config.toml
n_layer = 8
d_model = 640
n_head = 10
n_kv_head = 10
head_dim = 64
d_mlp = 2560
vocab_size = 17981
activation = "tanh_gelu"
norm = "layernorm"
norm_place = "pre"
norm_eps = 1e-05
positions = "rope"
rope_base = 10000.0
rope_fraction = 0.5
qk_norm = false
attn_scale = 0.125
bias = "none"
tie_embeddings = false
parallel_block = true
init = "trunc"
init_std_qkv = 0.0167
init_std_o = 0.00418
init_std_up = 0.0167
init_std_down = 0.00209
init_out_by_depth = true
optimizer = "muon_variant"
lr = 0.0109
lr_mult_down = 2.0
beta1 = 0.93
lr_head = 0.00543
grad_clip = 1.0
warmup_steps = 200
schedule = "wsd"
decay_fraction = 0.454
decay_shape = "linear"
final_lr_fraction = 0.05
batch_tokens = 131072
seq_len = 1024
doc_mask = true
train_tokens = 1240000000
steps = 9461
dataset = "wikipedia_en"
MLP neurons of a small language model. Each row is named by its layer, matrix (down: output weights) and neuron, and shows model dimensions 144-271. Each number is 128 + 24 x the weight over its row's rms, rounded and kept within 0 to 255. Numbers have three digits each.
Before each neuron's rows, "raises" lists the tokens whose logits its output raises most directly, leaving later layers aside.

raises: "ez", "ouri", "ales", "iles", "aid"
L3.down1955:151118106171116135127140137145123131133137163148127179122115159173111159187149139103080172114100135128126126155151119115115139144100108123111135111132155110120118144141130148144150144146166141169123136138101128122146071099120133136114130097156136145124148181184169119113135129101126142102114117142132091106121102122116115119105111114161134121130134118157106131136152107122129126147101

raises: " Register", "ization", "ize", "ized", "ise"
L3.down1882:118135103176146109137157126105130137092112138139114083153173147121098173085145114129146110130149164141107075122151127136095125144118139126044106154154124141143138137139125089121148133140176130116152151130138152135098123154103142120134140086142131147170163119080170133131105105144162141128118100156126082176146134136156114122123137163090149126148116135112140163145102153128129138106143

raises: " tournament", " winning", " coached", " Tournament", " scoring"
L3.down687:120123126119099135169161109133137102124134121151127130134151113109136136152076119135135135098102115139143170160118138121081070137115103093135107105158165148144111149121183107132150163147142133116122117111105123102118118129077111137136182120141125111099114111112125120087112086130114132126135161147092191141137187133132089143147106101156129149113145157106136163149114095097091083116177

raises: "al", "ation", "eman", "ated", "ations"
L3.down1826:139142100118121131124128117160130104126105127146116154135117187160086168140116109106133117171070131148153116176117171101159105143124113139117117090125102109086147145085128158124159102167140101176082138118123113170126176157151108144111150121074095158150113143101128148133157148141160131135098109141085153139133126117154110121119114133156172104121153147115095088113148139113140127128089

raises: "ec", "x", "ald", "inned", "anda"
L3.down1597:124154123090124105098145191147135132137118122153114135107116150142097125105116125129149149126112149139098152176114133139108104150129113171097120110152080118147147168089140137119146118121135106111133121141138137134114105122100085123112158105133104177125131137143116124147113132166173104105136117129159113177149136188150119088156073143144095127109108133096052138131184139163152149136108

raises: "anger", "rup", "rang", "over", "gg"
L3.down200:160154124112146124101087128112134098142155126102113103123160099175158120144120117153154144150125096092101146158113108097143115205100150148149102122118146134110122106140126149116173104078180142156099157133139120102165093126125087116130121120120142139176143150134112182146134126099106151164151167155136119154110168172086108136186120106122127161143154122149144131109117076140126085137122

raises: "agn", "ely", "as", "old", "ist"
L3.down46:140192128115113137116123139144165163148096076111149144139160083155101119151140113163114126140138169132150151137130134136101140111095070137156145120112138137106123118150146128114129133151115164154097108160160133119126119150105097133078124092112114147133172120141135108159132114132129120141154088132141120087192097059164131100154107116114145136102154116121080168144103104130128141077160

raises: " arrive", " choose", " perform", " remain", " make"
L3.down1356:159119129137141145109088134135159116134138123132130113125112101117135144136109140107158073098180075132141155172130147101166179121122138131089135133121089128112120098130112125126154096126150117115128103133155163169138135148115082129160124148140115142121115133125118102092132185126151126122114175109087125125114137119138085167140159104122126073113138136133106118122160144087147107091160

raises: "ed", "es", "e", "sted", "ez"
L3.down1723:140099118119156129108164124173166085126086122132110134102151091095108144114130141153135140090124142160114133140115119116104153128113158112142068151149133094189110120097151146129136121121166118136121157124111162129182158127152113076071150125141127129137120118122078108114107109157140137171094107143117092120154079141146128138117090118134099079152137119160076126078129149174167120150165